Weights of a small transformer language model.
Architecture: RMSNorm before and after each block, rotary positions, no biases in attention or MLP, tied embeddings, capped logits.
MLP neurons of a small language model. Each row is named by its layer, matrix (gate and up: input weights) and neuron, and shows model dimensions 48-239. Each number is 500 + 40 x the weight over its row's rms, rounded and kept within 0 to 999. Numbers have three digits each. A neuron's up and down rows have the sign that makes its largest values positive.
After each neuron's rows, "fires after" lists the tokens most often just before its 100 highest values on Wikipedia text that the model never trained on.

L7.gate747:558547518469522478496513546544569481530544471423525475471515559521511461540523568584530469551540596527506524508503506499482466515447512532482515520477463502516454532494500550452560477490447536496536481482500497500458518510513541443469522501577463515525493475558504502521434554542535528502543503422555518486499495458400386590446485476486470491521546554446521548531463442467489536540482486522468457509452521500545508474544454409484522578526432428446497505556513561565474515519518508523448446576499508463472449552492440475525459541595450526455485488626503506476429527550474434537
L7.up747:547524529511438440525459540465565485508447546502515541489413444516444449563505475531444541471542520474501501472492486511535493418507485463481520484453487485492482546503526504466509552575497482427510479475503558521510539417465490505543521472486508448517552476416440512490524476517578425493475489541537537486479533536472530470491437490506526470576512499504423597524530562554458450443472453486561385443492493531522575477523539447544507483478422452540477555454524499436515573507472544516468498473478480526503559513542462498466489435461516561449516530461474470502474505588465543448
fires after: "1", " ", "2", "–"

L5.gate627:591525494489487548479447533496518500461467529550508461523466499439511541500493556471553476492522513485463463480498452478492494508512487524559570504502561549444449537475468554606481475528431505500549512552462521494425528491526581512436488599504445491519487386435524474426499563462465446570522594544485561548501480477513517453536542550499508555518532548423492522500471445501533431531534490512507501510503443476507484407506475521507471489472507474465502507460520495521444406483519444472544527538437479473460511406521490510540464470556538552459515550466500520547520545483426510493
L5.up627:482532519486526425535488527478507474485512539487542525398548466459433463543502486515481500493488547452404486487525474475506449432493441450547508486504481457501477524505490555535419517534461524488554539529442555512499526485515514478489532583570451476525495446508525512512467488514532447503539488446572490546537465480576477495571405501536399513494496567412519495515502435510476533548460420416503448520518505521500436444472520530518450566529528440465457474532483558468458555555511395493587528479525493519508496469582462484582497513517525503513570545488465499485505520433534538452
fires after: "1", "2", "3", "9", "6", "0"

L8.gate479:535449519539472523527526608575500489448541475525510462535472494535529496473523491513539487438546532459519443494507489453414478553504474533503486516496509548459503470463460457554528476509404493501529491524519513457499566518486527512563441476546511562535489498482543532521558518537529438585488534482489511466501446503508510517521498493501539540559510407430508552537484542434472426529507518549469550370466519441476462467536449582474506549505539540456580535472510470574445529508448518515428507487479594548515585575479445413549490533527482541502472509474518555479485489526478430454
L8.up479:483590461513482501447462431553530491531530518540492499482525518439468470438482503444533562476560555586482559578580510477508476559503512483473571523535480427479486557501489567504490529407462559424433465504498430517426432580426500504492502487538470477550553556569523538509531572490510577453550475542506497481510480496478458479590515515496518435438501510562478483511511525492482542453514513501480528502474535513485501471486478558495534471443517504428492577452520534541476542469444482392573525525530573511519482485449528522465487467495444470424490520579542505471470509449510494583
fires after: "|", ",", " ", " |", " the"

L4.gate382:466511532545557519511480554535518435393489515428419459498515455493486462523553447525526407470573476522543536492461466415508519495497521497447476455438514569447476404523451516475501482549465451477470450575491529439474505522466528430459468515485499529584531462508518533459515528571461500544491547469505472558436550498453526453494463547483467514547554473434475482537474509461538514528485460478488476538474506505454573513475438484491488487444418508444480521433412437498520543460489527496450550462560551547466483478478493508495510374454529499522448563526441537463496510470470461458
L4.up382:525458535484532416480534566412465492517513450474440489538519444521557511457527540502548459459555522553501467502505498494608497493484482474482534545413564530528441492467505592560476498497432530392505534485448534567505526451469514495510559543535514497475451514484461534496511554535497506491562578490526636498493480521537439475517517538517440477515537500534510470496523529493510487502525443545497482492513458420480515530463540551588500468522477542524452508455450547522475462509501482463534537515466473466601463501499496508485470435420544511488489535486489514496522555448478502499
fires after: "\n", " (", " ", "-", "/"

L7.gate233:584500553546574568484491526505549508460522514446479414503438507536496458550478587500515534517567532469521527482410517488563513521518489553506504526492506499469508497486483493473468442563599560528492494468459567450490566484503481531544476537548524461490450487500489484544514483455412511509524492436549549470517578460415486515519466559513575469520471489489554523436496399539533456498465513550476444431502513555480488501481479489529506499506502507480434520449491428570434480484485510464552546503560502448522469477514444509431513522530520527469452512501507456604509570361481491445
L7.up233:567458486487472479538477577526501492500475519531492522448479437461497466568466442593461516488572508568487529492471512479452480585479511553549543541503449549507487540474533552476523503555477496566472538490487521476463472478499516447501518520507431522600478515471497535504455460502508460466553462591496500474477401456487477529546464494482530476464471470429479529530522476514521385539553420479494463501452456511564446450527526583525505446554491464552437403402473442559455452484464522534467512537497505510491545532504472460585543440442496535510508472486467554534540489584601451528
fires after: "9", "–", "0", "8", "3", "5"

L5.gate604:504506467521482492482521522527475486443535462514525521513492518426498545528566463563548478453516495610507529409477450427593396585438519549486536540423500530513512506498484437514466464580475499498497475504476512435447536470507542503445512429473455535580535438425555508494505487524518470519583511471511510496525516484516413430459533545418488455553523579463454501512461534470514465561500505509539520500513439455496497508489568534509463456404492511518538482536497504508502512433533475488483502494500531527502462514420483471512462501536504560463460517483465434468476546524394515517
L5.up604:511579519472587525519542522456526451519513487495445474532453617532454532522529544470501474465489519594539509477505459511526539551541502475425485479503493487529438547461524539545510470444488521397540478513572565457584516476524489539520441486526527481461428499577451489526485557489532509490563500452522455417519583484487472519528424467536514464477536518493491480490533464568464508556536500584546506433499477498508553468497527531540518515433519515485520551554487507462478503479543482442477493541520535464478479485490518523561424521478507523463461510489489428485538513559424548564
fires after: "\n", "-", " St", " \""

L5.gate117:603502450538532538499510573493472507427484544475497491550528554502526493483546511559544575483537513547527468448392563481543451512573486465481452558522517500496497470549529414559530412509533514544491498527438530485484521481516498460453449487531505474492474417480509481530508517539506464557546433498531541497515585501458539535488505486543553559425458540502469500514475514543453466493530486502463453483461517485492495502466461545523397457441463495562515548453525473504498489467455468537487574451495544500452532554403505524532492549445550582447562498431541489458490535474479473485
L5.up117:497537442523489526544561520413480423497509530501555523500396513404495561480535479471442526496475512607429476382461466450525521511490522557558462395518576542462457469437509474498426508516541486462518518497462499563506546464508497500520515458456505440515433482380482469494560512486506488548532436445487542488464501470586501503512485510534544544496503466552539567539444469452494566535575493512487493552478536502448469502505527491444508470478419476547485562535563484540539517487491507517532495483477516511551505540483512584572423525558495505511484467469501493526546501496498568515
fires after: " ", "\n", "-", " (", "."

L8.gate608:492497535505503482498504503483495505512484505510487421479493488520471465472541530540552484435489491490491486465498524513513428499443550529516470476479463557539440499551525483499502474479476508510501523531433506488524534539569583499495475501465516442452485429517479590465603574587517519480543547513518413537562507525475505551464483485501517524564544586530503436480454503429487498485519476496473560520547530379471524477545506549485550427501442564460545487531534502480508479506596485545473522495496497513532532464424510472536459497568484555409566441466528489525485602576474468499
L8.up608:499532462467483521537552507561489449429479454481500519561452533521501596527498490477565485499484506568459558456507546530514470534551436533521493436560555537561569477559529449444506476508551576449518564552471461465503463482503501559500498423437457507459516520470464535559475503451492506471432471491522427486530503498523598476460505485499497466496506505491494494517532521508474512549496496548441504434517546520517490508505504572510514487481435534516438491521505492484481446538413550438550616612566454584567578572503535552494533528549519506490440478483477513513553501511505508466
fires after: "-", "==", " at", " the"

L8.gate417:532539510492506570505488506456556529485494498530492383433477558576494517488484521524532498573498538553496452506475496530512464533510493541547438503520493511545458497476486569593501505503470430499519462502503450507510498509567534494535483480448509511516524445495487526560567506489566541533537544444517449500438442572441448474479518508522535509487482553505452491431409451483450485601455472430498547421480535483517547435498499537489534444534524499470495487468523478482427442510529501466467532461469547524463527417547468478503498436390501527487524479481491444537437526544441405510
L8.up417:461480434443541515511488546488460549483482511506507518496475584480538466505524493416504434508553524534483415478586542499522533509562519493581533526510539477498503567450427565527499512465552510445513491460488497509532530488503562552553450497475427468483539480476451517514486563446572441549461518512493472489404560456537507485392516436495527501504533517549461529454538475475455473448486549491524486498455548497446521518486498419479550484485506462580538521567589519526462563493535479505502500481511633440523519513489471487520566500516479509481511585520553461498428581548502488483
fires after: " ", " |", ":", "–", ","

L4.gate131:446495503511597525458583537494469469537513493525452505510425570453527460459530522534552453463525484535586531481482530567514525531528580552489477520465463550494442434482539529504435505549486498492477441490499534479492459488508597464526612451577476515533547469466563567531510457574511575549498468440503508474459519502470496531524481567490490453498454532488439544526491437494542565507550452537464473481547478485531499553441511530488534476487496539513537514503506556478506526503524514492504491520554493464526505550525525539520515459483516510502499455624444511513443551495550404565
L4.up131:537537484531491493528621579457537509579579471496511461527482527506508556572522547513441501513466471584504517517472458469541517491562463532444538504454445507442518514538506504550448522495459577486567476514509531387453469481528524532511445596462497448541535509562510543430447508495471550477421448494450472443535488504532511476544496476554471457554471495502515562518507449482529548518542571487448528493517520537497488447468493536443472480418434532455499516547506508453454581472478531471584505538520382479510434497532528562508417493474491588542514560511460507554485492532521501530
fires after: " ", ".", "\n", " \""

L5.gate39:523440450499547465475505597553481481470555437561469452506492546524535507445494562571496522538536470540471464501503513582529501437606517496533446533518476472546467440503541537442552495514479429511505478523461481470436527504468510517565452479478522490479485524471501508559492500463477527549464519515470537491544443484529452479472471484454452512488498513529507501492493504569571505470477509548484460534523489449493516477548487478588530533567589528522543478422579521422459532480512484506553448499410552493513509480496576550420534547459519502463503458568531506456549515459600529517
L5.up39:452464403421477526426476490464546481554478494501452582515524485519462500454477479434491524511464474504523489550504483496527503499529405491545539461504551465473453497478477467578537509467488509505504523422443469462540421530520513547478508557437573512479522482505607424432547495514488484564448507529498512492458543481516492472574505559520557557521463513535450442537454499488574465535467488481471528613547495489474493474480507487512484460480550480472419495537540502435544521471530441516480469483485464476552523490553499584439495524550541509533543511509553559462526414501482492473
fires after: "\n", "==", "==="

L8.gate170:505486521536497549528532489511454476448478517570503532518467470553511510530547514495529478526530548397565505479487488558461467481487507547500517482451531498589507520481508559505542426518408470563479519568479505460494496488553591537576444548524482568521542552545438541520482539542419516498437550512515439558465608488444443564505502486444509459512465512484477522454510494478532521561439557507572486470515493419565509540518546554527513481497581562514544580507551507447479501478529470525483545507477521504567476505433536467468491427441428438479505551485526532467527539421498363491
L8.up170:547520466513506565615453473442475473574466486549591545513497467502526515513504503529508522509532514513519516445439448492475465483529510568533455445479508526436488468530523445487489448484448497558521485526492594516440459538491484488439425501544523517493452519505439465503466493573486539407382549586494472516570535500415477492532483449525522526513485518495506514537448480449504464499486559488550453470534444520543543501543512536551536475452455491459561511516528442518444478456497540476480481484485560468496447508440518458476456548549485542535508530473483485525578533530522458457
fires after: ".", ":", ",", "\n", "\"."

L8.gate346:562488457463492596392495504460482476437521464449471446457431537529524545570577501480516524509426501466448456473478494451472432509523467461491510415485472510457508481467539445510541435458531514546502507489556516494516545542487597543593457558531559488487486427509517549462509547546555468455542576569561543473490561528518435476462513508541503451564535470497516461533530552498474482562554514578414523501471536466531504500528454478541536480450480549597561495449492561577495466512529511464478508527524555485439441481487518530542413532473526514495484469563545475444476525533501468510
L8.up346:429548451508502467473531568541473506475542522474460469512483485545532463424549498435532471489532548584487537453465466556497481474565542457461570510578522478531522536542498543483519519527528448548474547529511432461470570508481563535550462567518521508561462492523469566562468505565481484490502518491523468483518540449461516437508445497549502461473498438461513489459495514461549526436526464516487585477536527434460534531543465555484551454510500474442504497504502545546412568521457484549511501604501482506601515519478521449492443466512525535440552459433491415477493509463508444540
fires after: "-", "|", " was", " the", " were", " In"

L3.gate684:484528475578487436482547485479483513482507514488489536573462514488493483473518476539505471447467505513568523536441573549553494515542503465496558517348518538494523485536476479564529445464485470502398472540576480527473535500513535541521607528518450497530515567561517460414500453547497461499513468470481498502503599480496451580548526513507507445552533470539469529538527512523501510460532479542563519555510481406502504524472525446575501482485456519509450497552516483496473530475505504457466561485520518436531500497428507422461519514542507511419474457491598525409474529451529517470
L3.up684:594496458552496487495514453505533498504521506482507534532510476491515474421504480509509445521490497469483507554491494495547468477530467463504463467470488485410567531467536481494473505460546522494514528495552500551471498525411492492519483480536529504575514501518491472439538523533483459488562548556551535511502569491514461544506503436585417522607504455522519512578534461538467555558548470474530502518491508496505548529515533501515514475486515482490427510545489503499505505554529497441521560487509458501483533511474439525477450502513508489520383459509512506491435565450547562532
fires after: " "

L9.gate743:532507481611544520562502555545433488518481492531510550490462485524491495534531459465560513476478491471493477483463530492570473548449595519478538524474512539559557509467533558567455476575544461493483515537549522491464496435494518545470504487466487514522511464507483503497469573572557473550538469451465557391479461515454444520494544490533478469552450501475562491543461528523488473486467611488567503465523479454520531450538420533474475528503454531441506536503445550500495467533476487501570576482552537505486557449452532486508428423501492531460547468497426454563432466569437491546
L9.up743:517454564518560568473505495500461569512423485523538492555442447464470517487473458511538448475458483463511518455445462466491525494571561467511564507495578546505507398480459472534516505482568530560511500454508549410496512459494498501513510462496539409545483434556521537509520602510515484594554475464510540471630438542540418509559508476511474532604488498501539601499460490503490489536529501487478512536505454455514535548571505485528458563496424561555568435450494554534460552484482515432476514459512420456461566540457455520558527525478498523482527539457480481537535516538519462470
fires after: ".", "S", ","

L3.gate274:563593502469565471491504522561496554524532564497499499412469575459464461473503507506519483582554482551595465460478467407499475551526445607502541507490481444507511515490457577489569490485487475528561491496476552470567563513520566473560487533514534441459532523549534492501466459536572488524489457497563508496480495425505503453510506544439521481474450547482479541525501470462464521436470531510528418497493501523511451407511504536482568515485486471462512484557460557539429476462439486519512491531449492446562475525490502527517533530497519492416498525465495490560402511427538472390
L3.up274:477503525509521462455502519513505520457523510501489472513503527450474477559502444490501554469559511482503483570474444420503522440539546602404519410490503498486459598451556532455506499479462469500447476507543474510487563524562517449535484427489497487562511517514520513519538489472496503476507555446578584505499535428447442469483496496509417515520476449470549492514537504513499473477447411440477514574480599460530519501518542567504473528464477501450463502473480389471479503466464456534464510524515440501531503581500502522530483503496532522535467569565489483424489426491498521535
fires after: "2"

L8.gate756:582477500560527459525538528505485487513514578552523546452496500522474519499507531537573416519497538504507444526478428542567501523464560457552488467476580523488558519542466512558430470551481505488517453540507570458435442430561544385525531553481496540545491538561457580525496461508504472539483450480532493574540474473465460533532472548487469570510513509437455502500421475543498492544515521470456448593492534472482524523544556468453464529432454510473489504464618541484511484471468542462481542465566423469508539453497476485505504434479464545466566494488546550473440484528483511498
L8.up756:454517549521511485537511530451545533567449537579510496476533521468483499490451513552522516506565500467620520431489526514512490501555521492493470576559526503530434505481487490498475505472419531521546500483495536518468512503526481463436476470580601585487458544497497434556489523459457459496471494511524490556505518578447470516433403558443474554447525547483582515519467485481563446527547543448496468528497487492519514484528450523507474531396553555435569529500502391423512502492488459539489467511509525460515470487509575462553469506545497542539496540455527516466401513565555467543
fires after: ",", ".", " \"", " that"

L3.gate78:609481482476483420546435489541479487498406563503551529507493572449478448523504484571495473490478508520564563515470446546489532527474517472551512479439540482527553517517453567504479493532485469428539451542517495488523451500552507445520474543517476472460527469511448506543446480491495534455428440492513491575468489471463443536505431521415513445509487516500503495495455481516514527491557473527541498522529514548510482463525438488505489445473484547547494496497511537491457591466457485424430501418505512372580460501458509507554367526450481501484539480513466522507498583503521485499
L3.up78:521438446481520491571536467512487485511502565504557526476491534509439538477536465501529523521520515474543529509465503513594483613441565522490509461495558548524553486496506452516519468498465469469481537522489535517556507445420458542507529571478452505488535526535476515470515479512516482512436472531492467558569502452494525467589536519455543600492487508484589475461371450545451484470506571494464491517547442482466604503413453552516491549395529527424542478445492584614490504461497495496469511495470498429509505503456543527548545564578501539572516492487577504465540547509460463470
fires after: ",", ".", " and", " where", " that", " when"

L2.gate660:470511551462481495480475548480523521426515413532547500482408483534497499496506519482546527539454496529446441441535557533495493507549499524510472559501484518514508462445508407565560523530548439489537467449500513523541555553457487457439516473511503546523420487435519537486560488482517452470412489453495511495509508564558483527485500488571466536490467414393469430518511502588527497474407494520590548492496531472487557520541516545521491532587536535616502506495572471525514514476433457508462523597507522507470542534489537479429545522497494504467612553528449505484551566475530516511
L2.up660:574463467448556500553481486539449469471543542460543545523464503474543513542562512545466569478566449570544537577436481495433511515454556457491541465499532580472439473472503504495492463528525532557555475506499501493522565492530501521501484543511448535460492466520575501436555489496495542591511555519520530449547485479535459554567511544468509465505465518507456520506516440428472485473505437475554424555602488536481385475519469447509478463481523522462466598574425528495493514492496562554441503490519540516447540512509498533485486480501487497560540543574512565511508559449542470535
fires after: " |", "\n", " ===", "==="

L7.gate564:489496443445477434564515571572456491524543549488480498560563528492558495539564502499562417552470528491548484523489516602530518473517536447551471425444499583468523554505492563561542470531521485486415538480495506514502515471542500448517479516543489468519550501519453519457536486489467446480479503430531452473496501446454536483495462470437551513590520405449453542499508447523529499444548505549552480526472495503499511549541492573472411426422483514548418489542507511522517560521548533497484483436484501491538486552459526496453488479455584487540467532506576549507492566480441489459
L7.up564:531518534488497480564402440419410513469486513456479529537484592473509433465547485556425496477451452570413505486440473428454410507480560552427528432512488516516541548485510520537496484480522565473465528473515517454487461520470493533404443549529539468479478500524491470424479534498514526477495570559466516557447560505472557453446447526524513502525526513478459511464528558518496494475511531523588574428543475480509450509535448501524570493503519568508522479579517517472514476523549513491566563532504519547462421536479535456503434570548544531517506511481532475510482521562462503503
fires after: " ", "\n", " and", ","

L4.gate368:479494481472533464540528458476479585407435528473467506603469485483510611512519463438447507461488491525482555544448470478592437509529506526473485536522546523508508435501503508471491469528454508477463511525511524530465505489497488481473533463479499484532428535569529527532568535524496469497511514496491500510490514542466505485533487508524563548572518505440515474503513439503469579516532543562482545505507514428516512517475533490586405372461466489504512416493468498562531481476533518438557490458487517469604509544425511539465575473514513490505465531499524527400476566492443516483
L4.up368:589592513550469544452427497515502546515430483467507562523501501522460470455535470560517545525480472475532512539525500532565490452555519478420567460505479482544544475441478507550512503502555558462474508474511575557522451531484494572515424430396514503518508498493529524431539587500500501464557531587513508511535495507561477509469489431547502529467461466572537453589532495516542527513549504535527433541544451485535432516516486500487518424543528551510506554452483498501516453515480558508397590524523489483519422416547496475443502447587563415571452491593496484512532543463497505534
fires after: " ", "\n", " ("

L8.gate706:505464529567532463525488569508491478477501427501543386516440525551488462483587505448500482443526523487499435489431554512495497540547578454479514586462504485526508548421570498604509516528463514460513477539443538482509439542500542524569505536455564444519525427558467542486526490583540509511472489542476414473442421464485454503431532503475487512535536550478612525487468467427507498603545521544432524455431492435528470486528499506439516443507482529530511374453519473558549482528476536496496515487525527459507539427504551576538542552456558508492482544505477526489485468512551421570
L8.up706:463538457474535526528521502509460519497486571448469486517535520508479471488505577525467436536503506521578421492537443525602544460560492470439547562525475517455478499506502563454506498489551468491456507483501532474561544529445570473456497472482538517495502483562465426552543520443418524491561449451491549463451438461481495550451515463433457483405589523525448547528532526489486486495598503553508387447554460433501484509551480523546542507527510510591496501390496488438510549619450471486526440459495485540479495479528485519530482445524516559526478478532575427527522522509517450468
fires after: " ", " |", " T", "1"

L7.gate489:471484469527498519565409537529563513483463514465545438480531454480494498505620562550532445380518576541463522498463541453539513481518504482543490565442507532539505514555521482580542497509463443527491467481479549506457561533598546539592598498506461430461449475503551491485552489438447492493491525491520482505518498485555491507492506566510474564523487456513493466474520498514487492501538539530521529622517484531508505552507510446525495547511474519516487450450521476510494511472458539469450562481545512444507510512410552543437444469513514509478411553421532488460492440501464474528
L7.up489:422431454502450439497466504490453489456496535569496573576525502486463533482414488444496501533506462496492459501522506547533522524512535586447490524504540484365546538425539456491505421481520513523473534523527516502475603522492477555513469468597555502561526470484455494430533505528524446500524490523546580477494479495456476620412493507521506566534531460468557505505419467453543443483517476524525484460493499534554474573497515506490472518462471494502485544447471478492467448522561510494519552526527489564512554544478556553516431526493422473481429513454519574491521508505502543467
fires after: " ", ".", "-", " (", " [", " un"

L3.gate394:514463481538498497449537551497502456502426442514521469475490521427449562486503552499554450475551467479559462448454457500522527481480494509502539576435590530463507488481448521535532469479484461535444466493451540465505534437499505417458533421529479552507496464451510515497478542494503483538493506521476483493472508474516485492440472489456491455588473556515523523490531468422518518506514497490496452527522488461478483465524446498577506526563508514530483396572564487523440514443553545507547536507511536445537488487461528461503565449456547515551506504569554436439496584473427507474
L3.up394:544533491497416498437514470450475480455506510429520499599509501508414546522472550492517480425480480520517498464516403427473496567462481520467482508521517554457425565503487491428552481467491533512486446524543448509476529434426534423577478436481474563448596530577539535526392520412542486513398461515465506470471471532481531434460531553563451492512556567487521445516496544482520474487547538456515531460554523486494485442477517509501500512508520482482536486535537482515469588506507555485556537520500514475598589580446529465550458550501512472470510529496485452478511576525495558458
fires after: "s", "-", "\n", "==", "je"

L4.gate656:486512475516535521504473499515481556521457519432457543486444519483477541495541446450540426456542490482504491516517538540543582562488502448488432510439520560522468440535443557548532437479479512507458460480462536520421526480443512499484555479581474486472487511513502496513545525470519532529486537415436456449506508476478480400556536528484530548537482529505495547514497484535486496471482462488511457488528544496478460465452483465500415489425500569478562462497496456492489477505472548408459511525537564448601502539442485514510486489528523490479523479474482514452503550526480478513
L4.up656:540541486523482480465532518439507517490453552514451495489466567506489565496495520480518535570558571509419487451606554501449520444482447487568524504478538494528442537534453475474454490542509483444543538446438484528497535481550448559476529483473538573467446509519585496530542501439510567529493424515480540453520506512540543530472462507488440439487490574545458476424503490534550502471472509500506529517470422538475510471471465445504459527416485489514484521556529465518506507525501572443514472498528463545525444465425523473475544521507422454468475531606525459523494494414543543468
fires after: " (", "-", " For", " and", " which"

L3.gate824:508507521505558490497539527508506537430473568489517472556529540476550466442492492530466521503612483520523441502400477562545528532464528491443529499427578526500508490513443444588591420513532465465501457522507532474465498473528505550551485553544538499565493453579456485454548486505430531540488530563572491457466512436474508510561442534477478508555455513453529468567502503457497524458513536519562467492477507421510513537569493494552484444509448545542448536471508520576463463485535525454487560497486464518537478490491588506441570502518473539509494463467549508431498577523470486441
L3.up824:502465543553576506488502469506517464465441557466532487520572401424480408453543496433495466499506434546467498530452538507534553512487441395505560405480424504532579570478496467508409510489458502382535523415558479490531530525480511526537550541483497510521520535489500528490550515509521493475486475549500460523494494525473495491440465431478539486578548444564488464508554501475515496534573524461481502573458482459496495523499537536526514477483506516581449455540533498510572522532538556490571532542479518473548486573488481530495502543461507483532492533522532560440483455546439552539
fires after: " ", "-"

L3.gate739:538549520505474526572549497592503560502493507495475452531479507487475494477435554525521527533551509495571479502445459487516466553542456590555498503507576487530460512443442524523576428458566515552550532507524503521502503492601483491512517501527501419499473433548459466537438550474435465581516554450559477497497516459509505513521397532476540529493528507463522501480485424492513514517553510497594553453568535457513495509546537509510518497491506482516540569555508497521363516431544482488562520507528481439467500525591504518524476420533558536529469443475484485460513591428472448435
L3.up739:553516586461468497491446439504528475450501457559531486475539445469526527486424432461435519491491493580475516549493410438513463549506524463508546511512470498541472532470474487529538520526466583509485540506448510520507460526475472473624516581500563482573401497446473474493576482502535504506612521492548540506544547517551490517491499553471523581499471447474530496547594488533512480490470489513538577525517516507520510486513603555522521572513478480495535463560423503540483484466505480466488493427552640487524483553477469491507499483486488495475516495507534538471567467502431519451
fires after: "4", "2", "3", "8", "6", "5"

L8.gate168:542494432489546467489468493500499496491449526543548529506530500507565456499542533493549512454487569520587453446489443473504510506530453445547529438523536475534430543496478560546521447450478476555538507473487573551516473459479523596544481517487532562502594467474491501473491564447432500454507497480587409455409510525514491510476460575467562560489492533484471514453444446453514486507561475518511463451494610481529474484420514516475496497518512476551483537498462516487465552509506399483518460546479506446517468397472547506491463491552459507398468502507472505529439521472474414520
L8.up168:469515535477477502536445500405479585550515488536534482504530564473529506481452458468530470510532510532466540564499439546469401481481455565493454513492506611486510483455501442487522513456460570550587512474589450465429534519487504560517507513518535524520470502441444485497559528484445503510517551466497479525446490527497522458534508521457545495553487432495503587469503502539511456470531509443545463528561527550506488386454629527554435511509545445541560475535493541505514489497589471515508499468461551574493490508492474476529444536490429550479484457547521477519463568513509477395
fires after: "1", "3", "6", "7"

L8.gate635:447458509572442424502536511524495507469451516457552528466511568521479565553572489479532494464529585548509454555432491582554535528480518455521495547465470482478543481491495515515511450483537435468458433521451518431482486525511547496513397520421489447508530480557455485532523470481460503418552478523507456397567446485440479514424531520484491548523488531410467549553495447539463559490496508546464461510526457465487582501522512534427453516399568432517524478490558511552510565520542547521456562493515478451503555508582519454509507504453480551563466518562506550535473510517418511507
L8.up635:467480447456464522521482511464445400509442470514431458494479535556462505482490564513551533512517543481540520517518488517556564483517491467545498488485511482564409560555552538550449513517471536424475459521560443528441446488475572521496495548475518483534512496515499498510584550467436529486496422461571455504485463476505471580500477573522595447438553583495512494543487532452520556498505518560527426423431472532485510508477460528496521475423492394516492548538512426473515527561523508428496504505525577444526533491470577492468547545528523511524449504542510533443478574436525463540
fires after: " ", " |", " the"

L5.gate386:558528443521540531527553527483484500514475571544468503482582536512509510483498569490490498527496541532532471427438475528466518562483396467567544485474478487407504511506434592528504476535494543451505528519472459499476475509541541457518507540496470534460498498503578534515588571492497579463501460501543544486526468524513452519489534532474512581482536545485477514503479527458506554508489540474501476506457470525506476467549499525516468520442505469487495466591497506490528584497434582430521507529501527535455538518533490575534494557506513456505498527457468448553469489544457490470
L5.up386:447525496526537522521486576493490490475564475548587499458542504497509576574482427567464542489503546522522490553493459462483516564540417506479515569515451491506472566494520507479461488484482521503525490538463562417475444587539565447489471544487477492508500454437517532488473459500515468503468513417526510530497512522460551467476467515495470521555510472428566452536496431532488536544506451458517492442541596461454460531522496521523495506463575471491553529526511540484485476498476513537457420543492561532538496433520446433524497517441481566505500438527452525490449577473503491455
fires after: "2", "1", "3", "8", "6"

L4.gate276:525492459526506537531521499457444493465480452458519538542457513505516471534546433475486446416492442528494547460505534509532476459491537518518475495492548511457522508441541515512439456516488503543512489508522495524463522452474482550470515431583509493549550428560524494401522484540538476465497427452532491493564492504488455476499519556553581499541485537519505526555487496427445480494503457415595574445567423509499536504531437458527539505425588573475572550494564465450490521445493516552480568431486551570432517491486504449532460530551493528454487488483431545472500455517479479459
L4.up276:522437500573545522496509481564516555453497529535507413453573482440554455480449488506459544530463496530489426563513497472477578552514543546444506509515508552489524471428517521508487485560502460515444554573419505457478547524452517493533431513476576498543585527521496497431520459500530467495462489436504468464518528477468430456574513551498384575497567529473535486473509491491513459562558520495526563549465459480465505547515492501538516529550455489483462444504494489536507447501369473436484467540587501511550503471467441499508430491501483495526481529477494476501465509540476506517
fires after: "S", "s", " Ken", " S", ".", " K"

L7.gate175:546532576489510521537582544460558514530518536514508475440448464483497534534483578584548485462615499488563570448583507504537468503446502528460524493542491523434499466469497587494512552498486498476586536537476495431477519521518489525508497550485463500486526536526413520569472469567453499495539510484513518522523487477473547475468489497541489517539464482471480538472532503395444465586437465511485529512470500439485398481528449555441498551497444500497581517486455531536483455521479486611410511409526510484508580542490462546557501542506504462429479548558535538455509497508572522545
L7.up175:509479481498486506536550495526504450493546565541506399493465569524450491516536488488551411517557482553488545539549510531533515438563498521477534488526460458479468486458496516421430515472449514487505546550520476498483512490488515515433498469507438549537488469573534483543540503535544473542506507518515515517532558517564501505504472530488500449509523495507584441578536496521483548436564488481470534498446481454469553439490457472492450463545458506564455478460551484527450507539513424508473499569518469485496553538515456509467442538558549598515509446549485491453443489503506454480
fires after: " ", "1", " (", "2"